config = dict(
    n_head=3,
    d_mlp=1024,
    vocab_size=2048,
    activation='geglu',
    bias='all',
    parallel_block=False,
    init_std_o=0.00525,
    optimizer='adam_atan2',
    train_tokens=320000000,
    steps=4883,
)
MLP neurons of a small language model. Each row is named by its layer, matrix (gate and up: input weights) and neuron, and shows model dimensions 256-383. Each number is 500 + 50 x the weight over its row's rms, rounded and kept within 0 to 999. Numbers have three digits each. A neuron's up and down rows have the sign that makes its largest values positive.
A block is one neuron, or neurons of one layer that tend to fire together. Before each block is what it responds to, as a language model described it from the Wikipedia text at the highest values.

Coordinate degree signs. Degree signs in decimal map coordinates right before E/W/N (10.71444°E, 3.1°W), plus mid-word "ch" pieces as in Architectural, techniques, 7-inch.
L3.gate143:512512520544570484483470569430617503468532512388468488427491459567493499496543489467475490512434476543574504404437503582515481409525488516530555421452427476508571536512536551563530501502528486543439570461482549483504530525491610476437512426598503425467498459477514491488469418480504505495490481434524530467473533383426520531445519532626517600490483523555457564496469494562503442525433
L3.up143:553525523509563522484417570434596438507554569479509510463509491483551474459563521463432480610464500550434468530460527508543542533499450525467578443545455339497448542491430529433510529431506553514482446524549546575456466501552580540509499427581510580593616421453464564498535509450535469528501449513472437540516462521528560444447394532486553471556553411442621487586425453531465449532403
L3.gate733:435498431544479514456462532434472467454592422483467463549516483614460408498538496491556462474478509535497512534496481516459483586519572501490541558485508477433578517447528460517468488435444543398507406538439527526466436525461502452497507563614509456551506543488551466463599481590497505480482522485590544551554439434522553535539462538481505488536471488519474483450537590519497442564400
L3.up733:579488450524545505421462562484504505540470452493458546482548428541415439464451477585499408517472486566446432582467419493498564496445513562522434505569562611546534552517541570505500472491519445604529466501473508481465545511533532462533485513475534517497485628402446457520540447480442560422428552581520432435445449508578552421495616505573557507470511458556443541449502503544540406535502
L3.gate993:463479435451491516450479519476559497531416491414580565408547525486520484499449528489434544533476560480563413566476578438488552482568563487565547437472495520477457483454551474483494560494422539543600470610470501483529573483536540412446471583537485495463549576460482483436424468555532572469430445509550394508485421504514475447523582532547622417547540501519463543509442588543530485571459
L3.up993:483507460567533483456493565450530530521485576442516498498448529538553569567467423574476474432534485561470530439412567455435588530505502500491518436491486566450510507562518553555486542435509486576476518521521445455536470570499523432456518545557508636477453478416521470575463527478474441496446417501525435484564471510500562516496539520582489510540391579491440575450564518498528413552531
L3.gate1001:536440466482447491407511530520474462549420439450534564507481500445425564504476595578473527589381470554473422494392506440482480472495517502524454569502367550498485519482530483447572408501463366501458431566521436460484544446506561488512436499514504507485476519415494455486405446484538547490504538624615542381474555527516529491512464427594440562503467506594496456595505469489428536539471
L3.up1001:492479475564504457453439462556485492547524471502533453459504525556450408529467463497534545499516557510462514623455495472557512482449420457584440518414504481436434547526531493464494538466520531502508520539423485617547455489505519441469494524492575506510494451463486517490541565528482476586442663508558488530548493490637572523537460487474482481559504557570588568564448507455492512552468

Numeric separators, name fragments. Separators inside numbers in tables and lists, like the colon in 4:43 track times, primes in coordinates, signs such as −7.1; also opening fragments of split words (F-uller, pre-vailed).
L7.gate63:558445455530472488505577508392577452486456462491472617564457520543438427545502361474559512538537595467501519516472518546527424588500485543539417396581517424491501501436630493616469464427489454477430433554413452506546413488471484452490593521484482507549504523398490493475532568567390572538471468503446489491476481439562470460436517585506481460475568494550373559439462509474545442519504
L7.up63:562539431501489468481453494508555508461375526470421478567447511395473558505545535531524552571464606564462395521528548455492520479568557501482467508525501562444492503410487579566522493506506500602498436528597455489489465496486561406517505523533444539563530512531479474515463461530466471360582463470600484545485464500499575546493509568557520515526466506504480506566554563487468475450546
L7.gate108:531441502544499529541454469500519471398543474588492439474506560472506525481468519472574474441459435526496548552558386377514634434406453482605499496423426512536500486529527465513479515480512504442503449493523453531531551495491519541402477540431432557524508408494470521514428568544436466509370525493539519644504499445506508512496482401488497479481529503557555497411510594530522457451478
L7.up108:562551527486498389417528528497481435424528643566441548544505538455533610551437474515461567460534532477548515408473497457485510508497507382480399528488465519541523513472534480480533460479445457553542479584451587497459455478548416432500524516490542469497591498502466476528510496454514517506465579486493473477626534554378445527563555436472615519470493458594504491643407464552562459367446
L7.gate651:505561488477573433503536564509643511446500431524486475471504496479456554515442428489492493491485517503469460522584516483483498531493498462481487512478504503545506487510579516472551476459485480551489553489554455508428541478461495517512561534444496566474448462480481381427501559619507532449434503454498497475493638538531548540577610502531461365526524470561523657490466506544513415502419
L7.up651:497466354497477469594473498483579524513478437580478435405462476535406581534407483472552472604460532477459496469439514511397470501453499508568537457508530455460426527445484513501546498448488559516607566524457477621423536436427553526435508591553565473505449491584538449552501514617484455440394437542558436520527448477534421366504585448542508443436477502484555605448558459598558569530510
L7.gate844:408536502502564420563510535461509550507459395502433442474508585488521515412471526489495566507500555562411431539441498551538521488500511436464533491503474427521431514495431422548474439470501425498503459588559505466480485537482505510515557499601408467534533454509502517559401530640501577477448490551436467457510556452472348491464466303447580473488475532535498420570495503512434498512364
L7.up844:438540462498552577565542443472510421420501473607466542525441526540525560411540433504438502444388391492436586486520430444478520468524512465556616540561516485555456564582605484487516556489494445569463477549479552514428454510529532464501469551491475533428430478517454413465540532546457440522447476521572508453460463506493456501430423450464481567475513562535467479474497520505528511496480

Coordinate and table punctuation. Mainly the minute mark ′ in latitude/longitude coordinates (33°38′46″N), plus table pipes, time colons (2:37), year-range dashes (1898–1992) and odd word-internal pieces (pro-te-cts, in-d-ustry).
L6.gate945:495507477442556490517587575439578455527549429475414433496578505495497596480494494286444652521469442481508520533530519562421638425489557465497474504539468501428484490455470490448472538538521490571551467493481432526522485506548612565562488486611508530523477498458522430345482507610478474493425443513496518490459492527599486468538505510501553493575389481416523471518506513521420522616480
L6.up945:518500431539480551530495514472500486412458555629504581444496561434471617573599565544499532600422499508527531550484441494498550495424526490485493500582487493538534431508483546433522515511493447548503494507562472443434542434518582420466552526522435499533585440492474483509482560517530536500547454522544535573425537471494539538483568549514541565580515500474468456563522529577504519470514

Quantifying determiners. Quantifiers and determiners right before a noun, such as following, no, some, first, other, various, or a number word, including split pieces (se-ven, an-y).
L7.gate260:497501475460506544469532534501646516436441523424502567444446570457428589519498362548516491574525470567472389475522401499559515465425592514568540564565526538570589478504538451523562510508422492512418539504496539500523568535535534396424498472492502512533425453449570451476437504529564527546562471536540478526514569475471519532497415454589572497600551537496446519519522489555471559450427
L7.up260:490585544491528516475522412609553487520446451522467532485412563486494442538498421465462431466479513490523534377472406597431382474455556569425462521589558494552533496517484557471492503531476470446551515542532390492515477490448443495528463497472513526578512456452550452468627523535552502440537443485468517543523517451531526533482481530488489491456500469478426556506519520524424544478441
L7.gate475:508482443486468591511512508472505444476466413533490514427519538557511551536562499486446418490495524434482457500571574564589437499434550490595474480458539521530456551480462453477530502513459444617419555528518532491620436528503449485429436528488559453550523523503486422459484559488504394532482561462492412461448583609509457554585539481510488406465501514527462487475423437548606434537397
L7.up475:540541626511433573526557442420481483563480402567493434563541410485508446489510483597475500443449484515494483529451552499436502503507562469508498584556544432548393444545514466455394543490484474528504492478495486426578473475408450446471482540491496461497542495502566478506487573572583557545553459472443526510493572495573540516520406419539503474542518473513464428431496372479407508463485
L7.gate668:523542376537510604450646447471529514511415500460530480418497516532489517498515510508500496472472525446366558535590517464463491550451583452485488498514508537591517532456469544515560446487447434535555440597621534601492527558458530548542503436544526540532504504487471497480451424510520460566499459523432457539441544558512487569499540464524536533517535482644570444512622489441455497586436
L7.up668:594520475461502548544502510483571468490498500412547452474526592487573537545455549551569516443452489583427534544450550523471453493473531468495569563536627606517476545534554535445537591446571470488465480531478523556505516514514519444481614563534425492455495485483533484492542461542530549517563495484503500482512518425463558453556522489475506514473474448523458504477500512550487525500384
L7.gate811:411578488530517466484523510490541502430382395505504548426502362472616597472491566527532497496489504507559486484511488453525549547507483491513502473432585469560555361507514462500383555507472512398483469453507560570558405578405538461488464501585511463532503510455463468437523511491546597530537502542383520442452557498529527451493521400580502485500505448483489472463547540455507461435509
L7.up811:444564451494515449588453479420501510486560556480520413433519553479420502583607428532531519458445522418500487499504533430520490549500491519442436485493458466584590521493456511574492396519560500522512416484454460508466438502454515509543495472514505558553472440457527503558482504531413551473502532511456577499455512528471475587555554443480577509488456562550504503479465545419545416431462

Quantity words and completions. Final pieces of spelled-out numbers (e'ight', thirte'en', ele'ven') and other quantity words such as two, several, many, number of, plus digits within numbers.
L3.gate21:449598516477571496446529494522515536453521386564445424521527508473536550462535458405580453485527531566405513466468557519554564539465484500444571437548471510537436505502427442442521526494485531558513472509466597402521515497588537509559539432567486618495510546517572497522547483539462500618496458534507551498519440489521470466558467585388526546546476510494482440539545480502526442509491
L3.up21:481509618538537470506513445398526394428530464475437424421500471535418573465500550480465511576548480469454568537437502550433508494502509598544437419532538524458433464517459492468600474571533539564460402456472469542475474518531494431512619538565471481531469576479535407469334482553616485480469512486466525462449467453604459441531504478516530520488523514409454482517472429520461556539564
L3.gate135:502600460489446507401559583561470480414481478499527429451490562426590491500469540499561469459537562595518549454449531484489556454489408501550555428544509436529527477452483484431588446465554489541422424565508481497449575586552439495407538489470525409522578453536512502443421454454586462459496403475473485578473552494460597432546498526489458508569531520455570520580524461533444567503458
L3.up135:520516525470520561466476519556518532506405390459551557529486486588499467462494569537435469427566488582460529480544453503464471423394571498536489523493554578448461514592450421482442476477503525550455567554504465484487467494504466417522625534506500498543535533515549444533437460520489449504539493459561432562462590571490500595480530464463480567501620467479449484513511486452517534475546
L3.gate209:543639435528569465387482415534525526508439449458461455479556588550449536479518501538617474522485491463531466497574525419430589574444513498373548490394515414439467475532532504516520453491402544534516502517506586527477416551435522468445556557475572497596473504532537619438503560477532459484478514528438517459440554518483451478484479599408433595539519429512564391452603623465544484559544
L3.up209:494576597509496498460494459510503541547424496528481465468566562537545480487468527484510469476538501484502523432496358504492494550444520553534510560536537499467482421481441596380497474498517596459486448524489467546543549527586503491505602525557432457502583513492564432425414496528558455600458591525584496537436536495504378402505449440502509456548467401436484530487567485518440500596435
L3.gate945:521519464508540465421374511543566415534522444459490408461464440424489437557515492472476478415441474583415535503437469543542496531502574475558580457509504565509416507546491479388497424542503573569494454534511545519393491497421537523464540520488446430572576460555469551522510487493520603543514594493467463540462541460517453488567517528481465527503484534502497578454519453499522543529471
L3.up945:441575521529482470518532441487601417470502482473441385536477535529503480474474402504511482369481520524428502509430463458505457444449461588519550467439548455515501450517430481476491479433471541527495556438494518494477394548573587551531510511562592511489448514436622469535345455527507546508516427458455515521443494500586531450551503423457435463571499471501419560538498498592479530506414